config.yaml
hidden_size: 384
num_attention_heads: 3
num_key_value_heads: 3
head_dim: 128
vocab_size: 2048
hidden_act: "geglu"
norm: "rmsnorm"
bias: "none"
init_std_qkv: 0.0273
schedule: "wsd"
decay_fraction: 1.0
train_tokens: 721100000
MLP neurons of a small language model. Each row is named by its layer, matrix (gate and up: input weights; down: output weights) and neuron, and shows model dimensions 304-367. Each number is 50 + 10 x the weight over its row's rms, rounded and kept within 0 to 99. A neuron's up and down rows have the sign that makes its largest values positive.
After each neuron's rows, "fires on" lists the tokens most often at its 100 highest values on Wikipedia text that the model never trained on; "fires before" lists the tokens most often just after its 100 highest values on Wikipedia text that the model never trained on.

L13.gate365:63 48 54 44 48 48 45 51 35 42 49 59 59 50 60 41 45 72 49 56 34 33 57 47 65 47 55 36 44 41 71 69 45 68 64 61 64 43 44 33 42 49 59 53 68 53 45 55 55 44 63 40 49 52 63 49 63 52 52 70 40 52 38 48
L13.up365:54 67 67 54 46 39 50 58 66 48 43 57 61 60 51 46 52 34 49 69 42 59 61 48 47 38 61 51 39 53 60 44 41 44 32 44 42 49 36 45 55 50 52 45 55 51 43 44 59 59 55 51 44 40 62 55 61 31 46 60 45 46 46 43
L13.down365:39 42 54 47 45 49 56 38 48 49 52 59 45 37 44 49 49 73 65 53 40 35 68 59 53 40 51 59 47 58 37 68 61 70 65 56 54 59 45 49 49 58 52 51 69 43 42 53 49 54 54 45 35 28 59 54 62 43 63 61 45 43 39 49
fires on: "\n"
fires before: "\n"

L13.gate616:54 63 60 51 28 62 43 52 40 56 46 51 60 53 48 50 42 55 33 66 54 50 52 60 58 48 51 51 56 61 56 61 64 59 43 52 49 55 36 47 72 75 66 37 54 56 39 39 42 46 50 25 36 52 71 58 49 32 48 37 32 52 43 36
L13.up616:49 49 47 60 56 38 40 43 61 46 47 43 46 53 58 52 36 57 57 36 34 50 72 39 52 53 53 58 30 44 53 44 39 54 32 42 47 19 56 39 28 48 45 52 58 40 53 49 59 54 58 52 64 30 60 41 59 50 39 73 49 70 46 43
L13.down616:58 67 65 69 53 43 39 55 48 61 67 51 63 52 38 54 54 76 51 45 62 49 49 51 67 40 37 67 45 53 51 72 53 54 57 45 54 43 45 46 65 58 64 43 52 48 35 49 40 54 52 36 45 44 59 58 63 38 57 44 31 71 41 32
fires on: "\n"
fires before: "\n"

L7.gate971:53 63 54 36 48 38 55 43 48 41 41 32 57 33 34 47 65 59 61 44 50 57 52 44 31 58 56 55 45 52 65 26 28 52 63 56 49 57 64 60 40 41 42 49 52 43 46 53 36 53 62 51 42 53 45 62 53 56 49 46 30 59 41 47
L7.up971:69 52 50 55 48 47 64 36 47 72 52 47 59 36 55 59 55 42 66 44 45 62 44 43 54 53 22 52 55 62 35 37 49 66 73 47 27 43 55 56 43 55 23 46 65 44 43 52 52 51 51 52 36 51 62 49 48 52 63 49 45 63 48 65
L7.down971:74 41 47 53 44 39 56 43 51 51 40 56 54 44 58 56 52 37 45 41 40 47 34 47 37 42 34 65 62 52 50 35 72 47 65 55 29 32 59 53 61 54 34 68 56 49 48 49 50 58 47 64 60 48 48 48 41 60 46 58 53 52 34 51
fires on: ")", " third", " by", "rd"
fires before: " |", "\n", " place"

L17.gate264:64 56 54 44 33 43 38 50 36 49 47 41 56 73 31 63 62 43 57 46 64 38 34 66 39 53 49 42 41 54 59 44 37 56 36 54 65 61 57 45 54 43 41 46 54 58 36 64 62 59 59 48 49 54 46 22 45 59 43 48 43 48 35 49
L17.up264:66 53 28 42 50 48 58 34 48 36 43 64 61 48 47 55 39 57 64 33 38 34 64 52 50 59 55 66 40 47 56 49 48 54 45 54 56 33 54 47 58 42 50 39 41 42 52 46 44 64 30 33 64 49 48 32 56 26 52 33 37 63 48 38
L17.down264:59 50 51 66 50 50 46 63 43 53 41 59 52 62 62 49 30 41 63 48 65 48 59 51 64 56 42 44 62 36 60 75 44 34 54 44 48 41 52 65 49 66 56 63 60 53 46 48 49 51 51 51 38 51 54 68 57 50 63 58 60 48 40 42
fires on: "===", ":", " –", "===="
fires before: "\n", ":", " ", " |"

L19.gate616:42 52 42 39 52 55 47 43 29 39 72 34 52 49 44 61 69 34 44 44 49 48 56 63 42 61 34 47 44 52 55 53 66 44 59 41 48 47 28 35 47 50 53 62 53 55 66 72 37 49 28 50 49 39 44 55 55 46 49 43 64 41 72 43
L19.up616:32 54 60 56 56 56 48 46 41 50 51 49 54 49 51 29 60 50 72 39 62 47 60 57 56 46 50 42 52 48 55 58 51 66 77 50 61 40 34 41 33 59 44 40 62 33 55 56 47 61 55 53 54 50 35 38 56 44 63 48 44 57 41 50
L19.down616:55 54 36 34 39 44 37 50 36 57 52 51 30 46 52 44 48 62 50 55 41 63 55 62 47 49 53 54 58 53 41 53 55 51 38 44 50 54 44 51 61 51 40 41 40 60 56 47 50 39 46 43 46 47 52 48 39 54 42 33 59 64 54 40
fires on: " continu", " comp", "iv", "ci", "on", "s"
fires before: "al", "et", "ed", "s", "il"

L17.gate714:35 49 44 56 49 43 59 69 62 46 39 54 67 46 60 53 75 56 59 48 47 53 66 48 44 63 56 53 50 53 36 63 59 55 59 46 51 47 52 66 63 55 48 37 53 41 51 39 51 65 51 43 44 63 62 34 49 59 43 38 42 25 31 42
L17.up714:62 39 48 51 60 50 44 36 43 66 49 53 43 73 31 56 33 43 46 54 52 40 51 39 68 60 38 39 66 53 37 38 53 45 67 63 46 57 51 73 37 52 48 39 66 49 58 40 58 57 45 39 47 61 44 54 63 40 53 56 50 49 40 54
L17.down714:50 57 47 48 44 55 49 50 46 57 49 45 55 62 67 64 53 52 61 47 39 41 70 36 68 51 54 48 57 48 33 42 51 29 53 42 32 51 52 48 59 39 37 52 57 44 56 69 48 54 60 50 46 50 46 50 40 51 77 43 48 35 56 39
fires on: "re", " it", " that", "==", " which"
fires before: " is", ",", " are", "\n", " was", " the"

L14.gate725:65 55 55 45 41 53 66 61 48 64 48 52 54 56 48 65 60 63 45 58 61 70 59 50 64 46 57 50 41 58 63 51 45 29 55 43 34 58 53 50 29 38 59 41 68 65 42 58 65 58 48 45 56 49 53 38 48 46 52 50 45 58 47 64
L14.up725:59 52 40 59 63 53 50 42 40 34 61 60 50 69 49 36 50 57 53 41 52 61 41 43 49 77 45 46 48 54 51 49 70 44 42 40 44 56 63 53 62 24 55 38 47 47 52 45 64 39 53 41 41 63 67 57 49 44 51 37 60 49 52 53
L14.down725:41 63 69 65 61 69 50 39 57 50 45 31 40 39 69 51 41 58 56 39 55 64 33 45 52 69 45 61 40 34 58 54 51 43 45 55 59 74 69 44 24 58 62 61 57 51 39 44 71 47 43 43 56 70 43 57 50 52 53 48 49 48 46 49
fires on: "===", ",", "==", " of", " in", "===="
fires before: "\n", " the", " 19"

L21.gate119:50 51 27 49 65 60 49 37 28 61 41 52 47 52 44 52 59 47 47 25 42 57 77 47 57 39 54 54 52 56 48 55 46 40 63 46 52 48 36 41 56 47 64 68 43 33 50 46 51 53 41 36 30 41 57 66 37 53 47 38 41 51 59 61
L21.up119:38 44 34 51 64 55 47 39 52 57 46 39 43 34 53 54 25 56 58 53 40 53 55 38 70 46 49 32 41 34 36 61 55 40 64 50 45 45 65 52 69 53 42 67 58 41 51 48 59 49 52 41 34 39 49 53 43 68 58 67 43 57 56 59
L21.down119:56 53 55 40 49 52 48 50 24 34 39 44 50 51 65 55 49 51 64 58 44 38 35 50 47 48 41 38 36 53 55 53 53 77 60 55 73 40 62 36 54 52 46 66 53 42 59 58 52 51 45 68 64 54 43 43 59 62 41 34 45 54 15 47
fires on: "."
fires before: "\n", " The", " In", "\"", " ("

L14.gate787:44 54 49 47 44 38 64 46 41 43 62 41 52 46 63 57 61 67 53 74 48 51 68 37 43 48 49 47 52 51 52 34 42 57 63 56 57 54 60 40 70 36 62 48 47 45 47 46 42 55 52 60 40 41 48 40 52 48 50 47 45 25 45 45
L14.up787:62 47 52 39 42 60 50 45 64 69 35 44 48 50 46 45 46 48 44 59 44 58 54 42 47 38 48 46 50 41 52 51 42 38 43 50 44 45 59 42 50 52 47 36 49 44 45 30 54 48 49 34 35 24 37 42 54 65 45 61 43 46 45 56
L14.down787:63 48 52 40 35 51 43 59 45 50 25 56 33 29 47 58 39 59 59 32 38 46 30 56 59 49 49 52 57 47 47 48 57 47 63 52 34 45 48 44 38 54 43 44 40 45 44 45 53 64 49 58 57 43 70 46 49 60 51 37 48 67 48 46
fires on: "\n"
fires before: "\n"

L5.gate205:60 49 45 42 51 53 56 36 48 37 49 41 51 55 68 51 49 52 63 44 44 50 59 38 46 63 52 42 57 48 53 56 44 45 25 63 36 58 37 42 61 63 45 33 45 54 46 49 35 60 47 51 45 42 66 37 19 40 54 49 42 48 61 60
L5.up205:52 46 51 41 52 54 38 59 39 33 52 35 66 30 54 46 65 63 47 53 45 51 73 39 47 53 58 40 58 48 44 50 57 44 48 70 42 62 44 58 43 63 47 50 59 57 51 65 39 51 46 55 46 38 57 52 44 39 48 54 43 53 53 52
L5.down205:44 26 60 63 51 42 36 39 58 44 51 56 40 62 45 28 49 34 62 48 45 38 55 53 57 46 70 52 52 47 30 54 56 52 55 51 32 70 61 43 53 57 69 51 60 67 33 54 41 39 55 39 55 69 59 54 56 47 57 51 56 44 50 51
fires on: " 14", "9", " 2014", " 15", " 9", " 17"
fires before: " |", ".", ",", ":"

L14.gate527:61 68 40 45 41 58 26 68 55 39 46 35 48 48 53 63 61 55 46 54 53 65 44 32 45 56 54 54 53 52 57 44 47 44 51 53 48 55 49 45 60 55 48 49 62 59 51 51 56 54 55 49 51 36 55 35 48 44 48 46 53 57 48 31
L14.up527:48 64 39 51 44 46 34 52 69 46 34 49 43 54 50 47 56 66 55 46 50 48 43 38 48 56 48 59 59 50 58 31 54 39 46 57 56 38 37 35 59 39 50 63 58 52 50 51 61 48 51 43 57 46 47 51 59 51 35 52 62 50 33 34
L14.down527:43 61 49 51 57 34 43 50 51 55 50 40 55 37 49 57 50 51 50 45 56 56 58 43 55 51 54 35 49 40 47 54 50 41 39 47 43 36 37 47 63 54 58 38 54 54 49 49 56 69 63 49 46 47 55 45 50 42 49 52 55 45 43 47
fires on: "\n"
fires before: "\n", "-"

L5.gate617:57 55 49 60 51 52 57 56 55 51 58 52 44 44 47 60 51 64 59 60 42 64 52 44 56 52 49 42 53 59 59 47 64 45 51 25 48 46 38 59 41 64 49 48 46 71 42 53 56 49 44 32 45 55 57 33 51 37 46 58 42 51 62 44
L5.up617:55 36 55 47 50 40 45 64 40 14 60 54 69 58 60 35 72 58 71 51 66 52 57 54 59 65 36 54 42 59 56 43 42 54 46 50 36 71 60 59 51 64 56 59 52 64 49 33 57 33 51 57 74 62 40 41 35 42 61 68 62 41 46 39
L5.down617:62 33 50 41 46 44 32 40 39 27 55 57 55 63 49 11 54 56 77 47 54 41 62 53 47 51 32 55 62 59 60 48 42 62 40 36 38 62 46 50 44 58 51 52 62 42 49 30 41 47 52 75 61 66 46 59 43 50 45 61 42 39 53 50
fires on: " 2013", " 13", "13", " g", "14", " 14"
fires before: " |", ".", ")", ":", ",", "ain"

L7.gate338:53 52 53 59 48 59 47 47 48 45 45 53 64 50 59 54 39 63 54 61 44 53 47 47 61 47 53 40 42 61 62 39 42 64 47 51 45 33 48 65 60 53 43 41 64 50 55 53 55 59 78 52 50 54 61 42 47 60 46 53 49 50 30 69
L7.up338:46 58 38 46 56 54 37 49 65 38 37 46 58 66 45 42 46 56 30 44 48 57 50 41 46 48 52 53 37 52 47 53 53 56 55 48 49 58 49 45 76 49 37 46 49 51 44 45 52 58 56 46 54 56 60 53 36 52 57 36 55 38 50 50
L7.down338:59 57 58 29 39 42 59 41 53 52 49 72 43 50 54 57 45 47 68 35 53 38 44 59 48 59 43 58 52 41 44 41 57 45 66 54 57 62 55 50 43 52 59 51 38 55 56 48 39 58 47 57 57 37 44 41 46 47 53 47 54 58 64 34
fires on: " |", "\n"
fires before: " ", " V", " C", "\n", "|"